config.yaml
bias: "none"
learning_rate: 0.00157
lr_head: 0.00735
MLP neurons of a small language model. Each row is named by its layer, matrix (gate and up: input weights) and neuron, and shows model dimensions 112-207. Each number is 200 + 20 x the weight over its row's rms, rounded and kept within 0 to 999. A neuron's up and down rows have the sign that makes its largest values positive.
After each neuron's rows, "fires after" lists the tokens most often just before its 100 highest values on Wikipedia text that the model never trained on. A number after a token or word is its count.

L6.gate25,177,202,196,212,210,184,198,195,202,203,202,138,187,194,200,198,213,182,196,198,234,240,197,242,171,176,173,226,193,207,198,217,221,206,198,181,199,215,192,227,189,217,195,190,189,222,192,170,178,209,197,229,160,198,198,160,216,173,186,202,156,207,227,188,237,199,218,198,215,203,174,217,190,197,185,208,188,200,221,206,259,204,194,172,152,194,193,197,212,191,225,205,226,209,190,219
L6.up25,177,207,165,208,189,198,222,201,203,232,174,196,191,209,175,212,201,218,118,216,187,189,187,179,165,175,211,200,195,201,166,208,213,208,199,185,161,184,209,210,193,197,223,190,197,223,175,195,188,240,219,205,222,199,204,220,176,192,225,203,219,201,221,230,194,221,196,191,154,231,195,224,227,216,217,198,211,220,191,200,199,227,191,169,192,205,194,234,231,194,209,215,190,174,253,232
fires after: " J" 17, "\n" 14, " R" 13, " G" 7, "arri" 7, " E" 4

L6.gate278,216,224,187,229,233,211,230,182,201,244,170,183,180,216,199,175,175,196,191,173,189,174,194,184,191,216,204,239,190,193,215,213,161,224,225,204,164,206,189,198,197,193,209,202,157,209,192,223,160,219,160,195,189,182,214,193,239,188,222,197,204,207,209,223,202,213,213,196,238,233,196,188,203,216,223,228,210,211,202,212,227,208,229,178,240,184,223,196,204,176,205,171,181,230,194,202
L6.up278,250,199,164,210,186,212,199,178,223,209,164,183,209,185,193,184,213,194,201,187,203,181,174,190,198,231,174,215,220,198,189,206,179,214,221,180,174,217,146,198,211,222,200,233,170,214,202,224,228,182,195,201,211,218,218,187,203,187,215,200,214,203,189,192,183,208,206,208,211,195,241,182,202,220,192,215,212,198,184,171,172,208,213,184,217,215,230,221,208,162,201,193,192,196,188,209
fires after: "\n\n" 33, " n" 17, " E" 8, " e" 5, "v" 5, " N" 5

L6.gate270,182,185,200,222,220,173,213,164,229,194,259,183,180,161,169,185,208,187,220,224,226,192,188,212,211,213,223,201,242,221,193,222,175,209,202,173,153,200,211,206,177,228,205,187,181,192,185,233,213,256,188,203,199,208,215,189,208,213,225,187,209,193,217,194,215,198,177,172,229,224,216,230,208,213,220,186,206,216,159,205,202,214,193,199,201,202,199,197,172,195,208,222,209,176,176,213
L6.up270,184,194,208,200,209,203,201,183,222,197,225,179,209,202,165,196,219,178,258,199,175,156,223,184,165,183,204,207,193,214,218,191,222,186,191,186,206,176,198,187,200,223,189,161,221,156,236,199,196,214,204,183,209,218,217,224,207,224,183,226,195,176,233,209,203,231,214,179,192,203,221,234,192,189,176,211,172,209,195,184,205,220,166,219,209,195,222,227,204,174,192,207,214,198,212,203
fires after: " M" 16, " D" 14, " I" 9, " N" 8, " Sc" 8, "n" 7

L6.gate37,222,203,227,204,184,190,214,144,195,196,182,212,190,167,196,193,202,250,204,194,202,203,209,215,196,223,208,208,191,155,164,216,175,207,225,175,196,207,194,212,186,211,212,194,238,216,185,224,196,218,174,190,154,200,173,200,223,190,227,175,213,164,207,197,179,198,186,196,191,173,167,173,201,155,220,185,209,189,233,194,185,183,205,189,204,198,184,195,228,183,178,203,199,217,212,161
L6.up37,210,202,186,227,251,221,188,237,198,206,187,195,237,178,178,199,208,211,217,183,164,201,203,210,214,242,183,196,223,212,226,191,213,189,181,210,205,212,162,181,207,205,214,201,183,210,218,220,152,192,200,232,202,197,189,203,200,172,202,233,183,191,215,185,195,188,207,179,243,205,218,198,198,226,185,186,193,189,210,192,204,216,211,212,234,203,203,246,199,201,239,191,191,179,190,198
fires after: " r" 16, " n" 9, " N" 8, " first" 7, "6" 7, "w" 4

L3.gate288,186,165,171,195,202,200,206,204,203,192,207,184,185,194,184,200,225,200,223,204,196,196,183,231,210,167,211,249,212,167,188,221,212,199,204,178,179,194,188,221,227,204,175,236,255,174,218,171,174,217,163,197,184,179,183,180,223,188,209,194,186,212,186,219,192,245,172,208,196,202,194,199,219,205,206,166,204,218,189,202,200,223,204,189,221,173,200,216,228,212,166,180,233,207,180,201
L3.up288,215,207,204,215,212,156,188,192,206,187,203,221,182,222,181,191,199,151,180,214,191,228,195,201,197,203,175,171,223,179,235,235,188,171,208,173,205,190,237,228,195,190,230,193,215,186,173,192,196,194,199,186,182,231,211,204,211,202,184,185,198,219,219,163,215,202,173,200,175,220,214,166,186,193,221,202,209,235,212,192,224,210,179,167,227,182,238,156,218,192,191,163,181,212,200,228
fires after: "2" 70, "1" 24

L6.gate225,259,196,204,217,189,172,195,191,198,221,205,175,226,251,206,218,219,229,171,216,188,205,178,209,185,188,196,178,172,186,153,208,184,187,239,200,228,232,179,207,198,189,202,225,210,184,213,193,181,229,173,204,191,195,192,192,194,182,220,181,193,214,208,182,207,180,228,200,211,196,188,183,209,191,182,191,189,180,246,196,211,202,173,202,239,205,216,212,199,194,236,195,191,185,232,175
L6.up225,226,197,203,237,186,165,206,211,201,222,157,175,224,253,175,228,185,238,196,229,210,185,180,180,147,218,183,208,174,200,176,208,192,179,229,177,243,249,188,197,185,195,226,196,202,214,187,187,205,182,169,193,206,212,174,218,203,151,179,186,174,193,261,204,182,199,230,190,239,170,178,185,209,188,227,201,188,209,211,177,210,230,210,205,216,198,182,204,202,206,205,199,180,151,202,174
fires after: " f" 16, " s" 16, " " 15, " F" 11, " e" 6, " n" 4

L6.gate173,191,221,198,211,169,199,220,201,181,227,189,176,179,196,218,240,210,199,193,195,174,217,170,196,195,198,172,205,192,191,192,179,226,222,198,173,206,181,231,194,193,230,178,172,208,228,207,183,182,229,176,224,183,229,203,207,204,205,216,201,169,225,216,178,166,239,192,189,191,175,189,231,201,203,198,229,170,186,256,179,225,231,206,200,243,211,182,188,196,172,178,188,195,180,166,202
L6.up173,172,199,185,203,170,181,216,210,197,227,150,215,209,200,243,247,180,212,213,178,212,191,201,236,200,201,200,187,203,194,212,209,219,206,219,191,194,187,265,157,209,206,181,184,203,181,215,231,211,210,152,229,207,227,221,190,222,183,200,200,155,191,197,186,192,225,188,211,198,223,216,211,193,192,208,217,177,201,204,201,190,213,223,154,217,197,183,188,228,216,200,227,214,178,205,208
fires after: " F" 18, " R" 9, " L" 7, "P" 6, " f" 6, "art" 5

L6.gate295,169,229,149,198,211,213,230,201,226,207,174,221,203,224,172,199,179,191,241,214,200,191,238,201,177,184,226,213,188,184,184,214,242,189,189,202,211,213,223,193,184,209,200,196,207,203,173,213,219,176,194,195,175,195,207,192,223,193,217,224,195,205,174,233,200,197,199,223,194,255,186,190,221,191,204,250,179,195,229,199,212,225,200,179,223,185,195,190,225,193,213,181,200,188,176,171
L6.up295,203,199,148,151,196,212,212,205,211,192,193,167,189,201,169,206,175,198,190,224,192,188,213,203,197,224,173,206,214,197,197,212,203,174,197,217,253,182,235,162,189,211,210,192,181,220,163,202,182,175,195,176,190,208,193,156,184,203,181,222,186,182,170,184,190,205,187,194,188,212,214,185,228,191,180,203,177,208,193,182,218,197,177,192,193,204,223,227,190,212,197,202,172,241,187,166
fires after: "h" 22, "A" 10, "I" 10, " Th" 5, " Wh" 4, " H" 4

L6.gate309,213,197,200,197,214,219,204,204,208,224,166,223,177,225,229,227,204,219,191,176,197,215,179,194,168,231,228,210,204,231,173,194,194,213,203,178,198,235,196,185,262,199,217,217,192,197,189,213,176,206,171,224,195,196,236,202,191,185,222,211,235,200,244,145,176,197,217,185,208,187,212,176,203,193,193,204,171,211,200,205,179,173,208,170,185,202,219,204,162,196,193,172,214,200,181,203
L6.up309,188,205,183,201,185,216,197,188,217,215,199,206,155,186,251,200,187,205,196,193,204,194,188,225,190,173,220,229,211,217,206,221,195,215,190,183,175,213,190,209,234,214,191,208,206,236,197,227,194,196,178,213,204,200,217,208,176,193,239,185,212,188,201,192,197,209,206,202,190,207,192,164,227,194,184,214,206,175,212,174,200,194,226,204,216,207,205,203,187,186,176,168,230,201,167,207
fires after: " F" 17, "." 15, " S" 12, " f" 11, " House" 5

L3.gate177,209,249,187,202,197,192,215,223,173,204,229,202,193,192,194,203,150,192,201,209,184,191,207,183,190,225,219,188,156,185,184,181,201,166,238,183,195,238,177,198,175,208,201,188,190,234,203,206,172,193,168,213,163,198,165,204,175,191,204,187,158,240,214,194,169,172,209,192,227,198,225,235,149,195,237,220,199,193,200,242,205,220,196,183,194,191,143,205,213,215,177,199,199,183,197,192
L3.up177,199,246,172,224,174,211,191,215,178,181,223,201,219,189,237,195,166,207,184,198,181,192,213,203,187,239,225,197,167,179,210,180,189,195,219,172,214,230,193,203,182,213,205,220,193,220,203,206,169,190,137,199,158,210,183,212,171,199,204,203,169,218,217,188,159,183,199,219,215,203,196,262,161,207,228,236,197,186,210,240,189,201,183,174,205,199,177,209,205,213,172,192,198,172,202,232
fires after: "." 50, ")" 11

L6.gate164,193,205,180,218,198,195,203,202,207,194,207,191,213,211,209,193,217,197,190,202,197,179,184,237,149,227,182,206,200,203,200,212,204,185,241,193,212,193,193,176,216,198,186,210,246,178,209,197,195,200,181,190,185,177,201,208,185,208,235,181,182,201,227,192,173,219,212,210,179,199,203,204,192,200,170,266,195,205,189,193,185,231,205,203,226,202,196,190,183,204,191,248,224,188,208,196
L6.up164,151,222,190,213,203,167,188,169,217,167,215,198,173,180,200,160,209,235,166,206,188,247,199,183,203,229,216,201,184,209,177,191,216,205,199,205,193,196,198,220,200,183,186,215,203,196,155,211,214,193,203,212,161,183,195,210,182,221,213,186,203,179,198,207,173,177,215,213,184,192,159,166,200,226,220,228,208,208,180,190,197,246,232,179,234,207,191,198,191,153,202,217,188,201,221,171
fires after: " F" 30, " f" 19, " He" 5, " J" 4

L6.gate277,252,134,199,181,214,185,204,214,203,209,203,192,172,183,220,219,215,197,197,198,181,220,238,177,193,187,228,220,172,173,182,202,191,190,190,169,193,218,207,171,208,241,188,227,193,228,213,183,198,203,211,207,202,204,180,180,197,189,199,159,188,218,203,215,194,183,217,163,214,207,198,214,232,231,203,193,197,181,132,241,178,159,255,196,218,214,215,212,233,239,193,221,215,208,180,208
L6.up277,187,187,228,189,188,181,207,209,206,193,159,195,218,185,148,193,178,178,213,220,193,199,214,180,185,218,208,188,198,182,186,179,208,220,201,167,192,171,230,207,187,175,213,182,159,189,218,242,200,192,207,181,197,212,198,195,240,211,189,177,187,217,212,206,191,178,195,151,182,214,208,196,209,200,208,188,211,191,196,182,220,164,214,206,245,177,196,177,182,176,165,218,177,214,214,182
fires after: " m" 18, "r" 11, " b" 10, " r" 7, "is" 5, " c" 5

L6.gate161,209,193,216,205,190,208,194,178,198,259,203,193,190,210,201,203,188,173,172,225,163,179,188,238,212,240,198,191,223,188,198,184,200,231,218,200,185,220,222,202,199,243,232,189,210,203,226,233,212,210,203,204,223,229,203,191,154,180,220,199,177,205,193,192,215,201,156,211,198,195,185,196,210,204,192,181,189,205,191,216,210,184,228,184,207,181,228,247,199,202,211,210,242,202,203,217
L6.up161,208,191,204,199,179,222,198,233,201,210,201,192,156,190,178,186,235,211,167,237,198,197,189,219,194,202,227,212,203,194,180,197,209,200,185,205,165,219,192,185,179,237,219,197,198,188,212,223,194,211,188,203,188,212,190,210,194,206,221,198,203,180,175,145,195,223,182,185,171,207,219,214,177,199,214,210,204,185,230,216,161,207,217,206,193,195,214,199,186,194,183,222,229,186,218,187
fires after: " l" 17, " O" 11, " B" 7, " b" 6, " L" 5, " N" 5

L6.gate90,181,202,197,190,229,239,248,214,221,174,231,231,176,189,192,175,217,165,206,224,172,218,225,217,182,173,204,202,176,233,223,201,203,224,194,186,183,198,203,218,190,189,187,218,189,217,214,204,200,240,180,196,200,209,230,202,210,193,234,174,185,193,201,201,186,223,184,185,184,200,194,193,204,176,202,246,162,185,228,233,232,198,193,215,152,197,215,187,189,196,213,191,199,207,226,177
L6.up90,202,184,193,230,156,255,172,197,211,207,201,182,174,192,151,189,199,199,177,181,181,172,189,187,190,193,205,225,198,188,212,204,202,194,205,192,201,204,235,219,192,196,229,197,191,219,146,225,211,185,180,205,175,209,182,208,182,190,199,210,188,212,151,188,204,187,213,216,228,182,206,170,207,180,234,171,222,202,181,192,190,226,231,188,187,199,209,190,230,192,215,217,200,227,176,148
fires after: "A" 46, "I" 11, "N" 8, " A" 8, " G" 5, "G" 4

L6.gate294,176,210,224,205,192,179,214,197,202,215,196,178,176,186,205,190,209,194,178,207,202,208,167,164,187,216,218,188,179,176,165,206,188,239,206,185,184,206,222,208,206,220,187,185,187,221,216,186,212,222,191,192,171,180,182,223,239,206,211,203,186,218,173,186,191,195,183,190,191,212,206,227,229,189,233,186,204,179,208,218,227,192,170,192,192,171,202,199,207,189,200,194,231,179,196,205
L6.up294,201,202,176,215,187,229,213,192,243,191,188,192,203,206,215,207,209,219,170,197,176,187,213,225,221,234,203,188,196,201,195,186,208,213,182,211,169,172,191,191,175,226,192,176,239,197,176,217,212,195,218,204,195,157,198,216,195,229,208,174,227,228,203,209,196,207,191,215,224,179,197,210,186,222,215,183,203,243,232,177,190,209,183,176,210,193,186,174,180,143,145,156,175,193,188,201
fires after: "\n" 25, " F" 13, " Ch" 10, " W" 9, " G" 8

L6.gate208,197,214,217,175,208,220,208,179,197,219,181,192,175,192,226,178,216,217,236,165,194,209,208,180,211,194,216,213,196,197,181,191,172,182,194,174,172,174,211,183,190,188,229,181,208,192,171,158,202,218,214,160,225,201,197,210,156,199,219,192,182,187,217,151,236,218,207,211,225,202,208,189,220,200,195,192,178,186,196,197,209,227,245,175,215,192,209,217,176,202,219,198,231,183,193,215
L6.up208,187,190,221,212,206,177,210,183,199,213,183,211,185,204,184,238,179,197,183,208,216,210,211,186,160,213,195,174,174,188,179,240,200,222,233,235,201,195,174,187,186,226,220,193,181,201,224,206,161,234,207,222,198,169,198,210,204,205,201,195,204,206,186,200,198,190,170,241,197,172,193,206,213,195,162,200,209,198,220,193,195,175,226,197,223,227,210,206,194,241,209,216,196,210,200,204
fires after: " c" 19, " r" 16, " R" 10, " C" 8, " s" 7, "\n" 6

L2.gate4,220,213,174,183,181,205,175,204,175,214,176,213,219,181,192,164,235,207,203,213,235,153,196,187,208,201,214,194,218,178,192,247,188,205,230,208,219,184,197,221,227,208,235,218,211,189,196,177,202,177,184,208,197,186,202,232,230,206,205,185,212,231,185,195,205,231,199,217,202,161,214,186,201,214,209,176,214,167,202,185,189,180,157,191,212,196,178,187,140,218,209,194,187,207,207,227
L2.up4,196,206,204,212,193,207,204,187,202,254,193,199,201,198,200,183,227,190,184,197,200,188,196,165,213,209,211,224,202,160,177,252,195,179,234,188,209,182,201,207,216,226,210,234,206,213,202,166,194,156,174,231,210,198,207,223,217,203,213,207,194,233,212,152,200,211,223,189,203,158,207,199,197,201,240,154,210,174,193,202,173,206,202,199,227,190,154,204,195,240,214,189,169,219,190,216
fires after: " " 36, "1" 22, "." 12, "2" 11

L6.gate174,189,224,189,251,194,213,192,223,225,206,202,222,197,187,173,215,184,213,171,199,227,198,216,222,186,188,212,201,204,178,171,208,198,184,205,197,201,247,228,199,213,233,185,171,236,180,221,182,198,216,206,192,198,210,166,206,218,179,217,192,204,206,217,194,234,184,175,211,214,184,183,216,155,207,197,224,185,187,190,223,177,206,193,225,199,200,212,205,212,195,181,227,227,208,184,191
L6.up174,214,173,247,225,188,194,212,201,174,211,198,204,215,184,162,218,181,214,188,163,234,202,153,221,230,183,235,185,193,153,231,199,199,196,219,209,233,174,199,188,201,215,197,227,206,168,205,196,206,237,181,220,244,214,177,186,182,174,183,200,205,218,227,180,209,166,200,203,199,207,206,196,212,205,187,177,201,170,201,196,229,218,182,199,209,196,193,189,195,176,206,196,204,235,219,196
fires after: " B" 13, " O" 11, " D" 9, "inc" 9, "R" 6, "c" 6

L6.gate159,198,203,196,212,208,168,206,183,216,169,257,247,228,208,156,188,179,202,193,213,199,194,198,242,192,176,191,219,191,191,220,188,206,217,196,259,189,225,198,186,179,205,219,205,236,229,211,160,194,226,198,195,200,205,210,204,232,211,189,201,212,157,197,231,192,199,197,207,154,180,223,225,209,180,180,188,187,241,160,227,210,218,218,207,166,217,182,183,158,267,239,238,185,228,190,167
L6.up159,197,171,223,216,185,236,210,226,197,226,195,230,211,193,180,209,199,175,216,190,206,226,204,235,197,184,227,215,212,230,219,159,173,226,176,200,214,179,204,204,219,199,209,206,192,209,199,186,184,204,193,211,182,226,196,199,194,188,161,216,214,239,204,189,200,226,205,195,186,213,207,222,188,194,203,167,217,179,230,225,202,237,194,157,239,198,176,230,199,216,213,218,172,195,196,223
fires after: "c" 15, "in" 14, "inc" 11, "om" 8, " D" 6, "ath" 6

L6.gate134,190,188,237,181,194,199,196,184,223,214,199,198,195,228,212,217,219,186,155,190,195,209,192,165,210,204,189,180,196,212,211,220,176,173,232,172,183,188,209,175,219,198,226,235,201,206,208,198,205,210,173,202,192,220,207,217,195,205,161,205,191,223,166,195,210,207,183,214,208,189,208,193,216,192,201,195,203,192,203,219,182,158,183,161,206,197,216,244,208,206,210,190,171,215,190,187
L6.up134,208,208,195,230,185,206,198,190,160,179,233,213,197,212,199,209,224,224,210,214,218,221,204,218,203,189,231,209,193,209,215,186,226,189,173,210,203,149,214,189,202,204,194,196,207,173,197,195,200,200,180,202,217,208,179,254,175,171,198,186,226,215,240,155,189,218,186,227,204,216,203,198,175,217,196,177,204,165,183,238,212,192,210,215,212,202,205,226,192,236,194,224,168,167,191,207
fires after: " p" 22, " " 12, " con" 11, " sc" 10, " a" 9, " ag" 7

L6.gate27,192,173,221,230,215,207,207,208,187,190,225,192,189,186,209,171,145,162,177,206,186,208,173,229,210,197,222,220,181,212,205,161,224,229,201,191,209,195,219,218,162,187,209,165,205,200,183,206,199,200,186,177,180,190,224,185,183,242,205,189,195,198,189,209,170,192,218,232,182,189,197,159,188,156,222,249,216,227,193,201,207,203,215,218,167,195,195,179,198,198,188,188,199,175,195,161
L6.up27,228,218,196,180,188,209,202,243,199,210,171,182,166,186,180,171,168,182,162,218,205,233,191,205,215,190,205,209,185,221,206,186,217,214,205,204,170,205,198,226,165,195,190,188,216,210,181,189,176,198,196,200,196,194,219,217,183,261,188,197,181,178,208,216,178,182,214,225,210,200,204,184,195,195,176,192,218,196,167,180,201,224,189,206,174,206,213,174,183,206,194,205,196,164,189,191
fires after: " cap" 13, " Party" 12, " St" 11, " col" 8, " st" 6, " Cap" 5

L6.gate303,173,179,223,207,219,204,195,192,207,196,182,214,196,155,179,188,212,206,183,154,191,170,157,176,211,180,181,223,197,163,186,206,166,221,204,176,183,233,143,199,206,212,214,218,192,191,209,207,196,177,204,203,204,200,180,170,190,179,208,212,169,190,183,192,180,180,199,170,254,185,209,205,217,214,196,216,189,170,193,212,227,206,182,199,225,214,185,201,214,213,183,207,205,237,215,230
L6.up303,164,188,174,237,184,177,186,182,191,212,218,250,205,207,210,216,189,224,200,214,194,193,200,204,179,182,198,180,184,188,168,208,159,204,192,183,212,207,207,180,193,198,236,178,213,199,218,199,209,214,230,204,183,192,228,233,185,191,176,211,221,209,168,195,198,200,205,199,213,217,218,193,235,200,194,204,239,228,207,208,158,163,177,199,210,153,211,170,228,201,182,185,186,203,202,205
fires after: "1" 34, " D" 12, " J" 8, "4" 7, " G" 5, " h" 5

L2.gate228,211,177,205,177,162,198,218,211,189,185,248,172,213,217,207,189,191,239,169,189,174,211,210,204,171,218,184,184,224,219,206,199,193,211,215,238,215,222,226,177,196,203,178,213,188,216,180,207,202,204,197,186,190,201,168,186,187,221,210,201,174,192,213,233,278,200,174,224,173,184,210,204,185,220,196,161,224,217,185,213,185,174,178,197,170,179,213,214,197,193,236,189,206,236,210,216
L2.up228,237,180,180,220,188,193,194,156,208,236,220,187,193,206,197,219,215,212,222,240,197,201,216,178,202,171,205,193,200,221,193,205,156,203,197,234,219,235,157,195,174,233,200,201,188,210,202,188,191,167,191,176,191,176,217,146,195,192,195,213,184,199,195,174,209,198,198,201,204,179,229,200,200,181,168,178,172,194,179,199,190,196,190,199,186,167,168,203,240,218,229,174,208,213,200,254
fires after: "-" 42, " the" 26

L6.gate315,202,193,240,180,187,206,221,181,189,213,206,198,205,183,203,197,182,202,206,206,200,194,193,216,209,204,218,159,208,234,209,128,195,197,204,171,184,201,213,205,210,208,207,197,215,212,185,182,220,213,160,196,215,238,199,196,176,196,203,226,183,186,234,205,195,210,188,180,221,214,204,239,177,210,215,249,207,230,207,181,254,201,190,208,215,194,166,202,155,184,191,151,200,192,190,209
L6.up315,193,219,194,211,195,183,193,180,182,181,205,215,164,210,178,256,204,266,197,234,197,217,209,216,223,209,255,201,179,218,194,193,182,154,210,232,196,207,204,193,173,225,201,194,211,220,192,231,217,224,212,207,192,190,196,226,159,230,172,188,202,206,209,187,173,187,209,205,183,197,177,199,216,166,192,185,214,181,193,212,176,192,203,200,177,190,219,193,168,219,191,193,192,220,198,203
fires after: "." 70, " " 11, " f" 6, ")." 4

L6.gate144,187,228,184,249,203,209,202,223,186,236,220,200,217,243,232,219,177,195,197,212,200,182,202,212,213,193,211,169,161,177,203,184,214,192,210,188,175,218,172,218,192,218,209,200,180,209,188,181,174,202,191,201,176,238,181,224,175,210,224,202,206,218,221,201,192,231,235,183,192,217,188,214,177,228,170,206,202,225,227,195,227,189,178,190,165,263,205,223,215,204,208,171,199,166,190,205
L6.up144,201,186,225,197,220,188,238,179,219,230,193,178,228,188,209,209,224,199,179,169,214,177,193,214,167,228,221,215,174,207,202,178,182,202,216,173,206,161,216,242,207,202,165,200,186,255,193,215,182,183,204,176,200,237,181,174,178,227,188,168,206,202,214,228,206,190,182,168,206,212,160,212,173,217,178,204,195,235,208,199,219,182,214,189,192,200,228,212,260,159,238,194,217,158,198,227
fires after: "\n" 77, "." 13

L6.gate100,191,192,197,209,207,182,218,184,220,201,206,187,194,212,196,209,192,185,181,185,197,165,227,199,230,175,195,210,209,219,214,206,206,177,205,202,242,196,206,194,188,192,200,197,233,223,175,191,172,194,193,205,228,194,241,186,214,208,204,230,194,170,149,208,205,197,194,199,173,216,178,216,227,160,225,229,205,179,189,203,230,193,178,197,214,185,169,189,193,200,192,191,168,175,167,173
L6.up100,198,229,203,199,194,189,192,211,187,185,219,204,189,207,176,209,160,201,194,183,192,199,210,204,195,240,202,211,209,230,215,175,218,171,206,184,221,205,177,184,232,165,216,207,231,187,180,241,200,206,194,198,197,193,200,235,190,197,218,214,200,222,203,200,197,220,225,205,207,191,232,187,200,257,182,182,173,138,184,203,136,188,219,217,259,207,165,166,187,202,196,228,195,177,203,214
fires after: "h" 27, " a" 8, " =" 7, "ab" 6, "c" 6, "b" 5

L6.gate204,202,209,189,208,246,230,209,222,198,195,250,213,228,218,244,223,176,185,205,231,162,199,213,200,183,198,226,203,189,234,222,156,183,215,196,206,171,197,177,201,177,152,193,180,163,169,154,177,194,187,195,229,198,199,209,197,211,209,162,187,194,231,226,200,206,170,222,201,207,186,214,196,205,199,204,214,230,190,168,187,201,199,224,208,175,206,180,207,199,244,244,202,195,199,181,199
L6.up204,178,199,197,189,161,195,183,223,232,211,221,196,192,217,185,219,177,196,188,186,184,198,195,197,193,197,250,216,170,246,232,181,226,198,199,198,201,198,225,205,243,235,233,188,210,204,187,229,215,211,209,231,195,213,232,211,181,207,189,181,212,223,238,193,183,160,205,216,195,183,203,192,208,221,193,179,219,221,220,194,203,191,187,208,174,194,150,189,230,198,220,201,190,241,195,226
fires after: " c" 14, " St" 13, " inv" 11, " com" 5, " st" 5, "C" 4

L6.gate58,175,210,222,210,199,177,243,233,195,199,208,173,205,227,168,210,153,209,185,194,184,229,208,187,211,149,201,205,174,202,207,224,230,172,197,201,188,218,197,174,216,182,210,198,217,193,185,180,194,205,197,169,175,218,214,215,175,185,206,206,186,184,137,180,205,177,212,231,193,218,201,194,176,211,208,244,207,207,229,187,222,223,212,200,245,213,235,213,223,193,210,222,204,202,183,176
L6.up58,187,184,218,189,211,238,211,181,180,192,201,184,216,257,216,182,190,218,239,162,209,197,230,207,189,216,199,238,171,205,206,183,232,175,199,190,205,210,209,214,213,214,192,202,203,191,190,203,195,209,196,206,209,240,170,182,219,213,193,190,240,188,196,168,173,199,217,200,181,191,175,207,186,183,201,180,217,184,225,214,188,208,190,187,172,188,215,192,208,238,198,198,169,176,210,193
fires after: "H" 13, "," 11, "A" 8, " H" 8, " th" 8, "ed" 7

L6.gate263,177,255,208,210,209,158,183,210,223,205,257,199,212,230,221,215,195,225,164,186,223,196,153,177,180,203,187,222,232,167,203,188,205,196,230,195,184,212,222,217,221,192,159,187,206,205,217,179,191,232,203,199,205,211,216,166,162,194,227,181,174,167,217,210,214,199,202,258,182,202,193,201,194,212,182,194,209,264,232,185,185,206,192,195,169,210,195,250,197,217,188,190,188,182,198,194
L6.up263,193,177,201,227,153,183,208,193,218,177,230,204,199,184,182,201,197,208,210,177,239,179,179,204,179,187,202,206,246,170,226,195,182,226,183,230,227,183,216,206,220,172,232,213,207,164,234,211,187,198,170,203,192,170,182,169,217,186,229,219,191,189,187,221,173,190,189,177,229,201,211,193,157,182,214,202,191,202,238,235,210,189,168,188,225,182,156,196,204,198,214,198,182,215,240,204
fires after: " e" 17, " w" 14, " E" 13, " Europe" 8, " re" 5

L6.gate314,167,183,205,215,199,201,232,213,224,210,227,167,161,179,184,188,202,185,200,199,177,189,210,183,194,204,212,225,160,194,213,221,202,201,203,194,166,202,206,200,207,193,186,200,171,210,176,208,229,215,171,220,200,232,178,198,177,164,209,174,215,191,206,187,235,193,204,164,212,197,189,198,193,186,237,189,179,232,205,218,177,236,209,212,201,214,220,205,220,201,198,204,231,192,202,221
L6.up314,183,193,177,217,188,201,221,194,232,218,190,159,197,190,191,181,207,195,202,199,181,203,220,210,169,174,207,186,171,224,180,213,244,224,194,216,191,208,168,197,212,175,181,211,206,183,179,189,229,192,188,195,184,212,196,210,178,200,174,192,225,202,219,164,219,195,210,195,182,205,220,220,172,188,196,210,190,173,195,204,197,212,185,216,180,200,220,178,216,174,185,263,211,200,222,206
fires after: " F" 14, " B" 11, " O" 9, " Ab" 6, "020" 6, "″" 6

L6.gate265,215,208,172,206,204,193,203,186,222,177,205,201,201,185,197,205,201,225,189,191,217,195,179,183,175,237,213,223,218,158,204,207,177,232,204,189,184,173,192,232,220,199,191,175,214,236,190,216,179,195,217,193,207,232,214,192,221,236,201,171,204,169,208,210,186,185,185,175,210,195,192,214,180,223,206,196,186,237,217,222,215,244,192,214,210,174,206,216,208,190,203,181,181,228,195,172
L6.up265,221,188,193,207,183,191,186,192,224,191,207,200,231,207,169,242,187,209,195,208,199,196,210,184,211,216,191,216,235,207,193,189,201,197,237,202,201,209,204,222,197,194,175,213,180,204,189,201,217,247,179,169,226,205,240,202,200,198,212,192,186,163,188,190,243,193,211,184,211,222,195,162,182,186,175,203,211,219,159,240,219,204,219,176,208,218,189,235,199,226,172,209,213,224,207,170
fires after: " E" 29, " he" 13, " U" 12, " e" 10, " ne" 6, " H" 5

L2.gate66,190,197,217,234,212,210,199,224,217,177,184,189,208,192,161,211,223,217,161,200,225,212,229,188,191,229,191,209,187,192,233,209,204,214,201,170,190,223,234,170,183,216,217,197,191,210,176,175,216,213,213,199,196,190,189,197,160,207,165,228,201,201,221,180,197,204,180,254,201,212,210,192,193,187,210,233,218,203,203,173,233,192,183,198,230,215,230,189,204,178,221,179,181,183,200,203
L2.up66,201,204,176,222,193,206,176,183,210,199,189,196,185,201,147,219,227,167,180,244,219,209,156,169,181,231,199,195,221,237,213,233,210,184,186,190,194,199,178,198,166,155,169,200,213,190,199,175,205,223,205,206,218,184,165,202,195,248,193,185,162,217,208,197,186,169,167,233,196,236,196,218,190,187,181,190,204,182,219,224,200,169,153,191,200,183,214,204,199,192,223,188,172,200,189,215
fires after: " " 43, " the" 9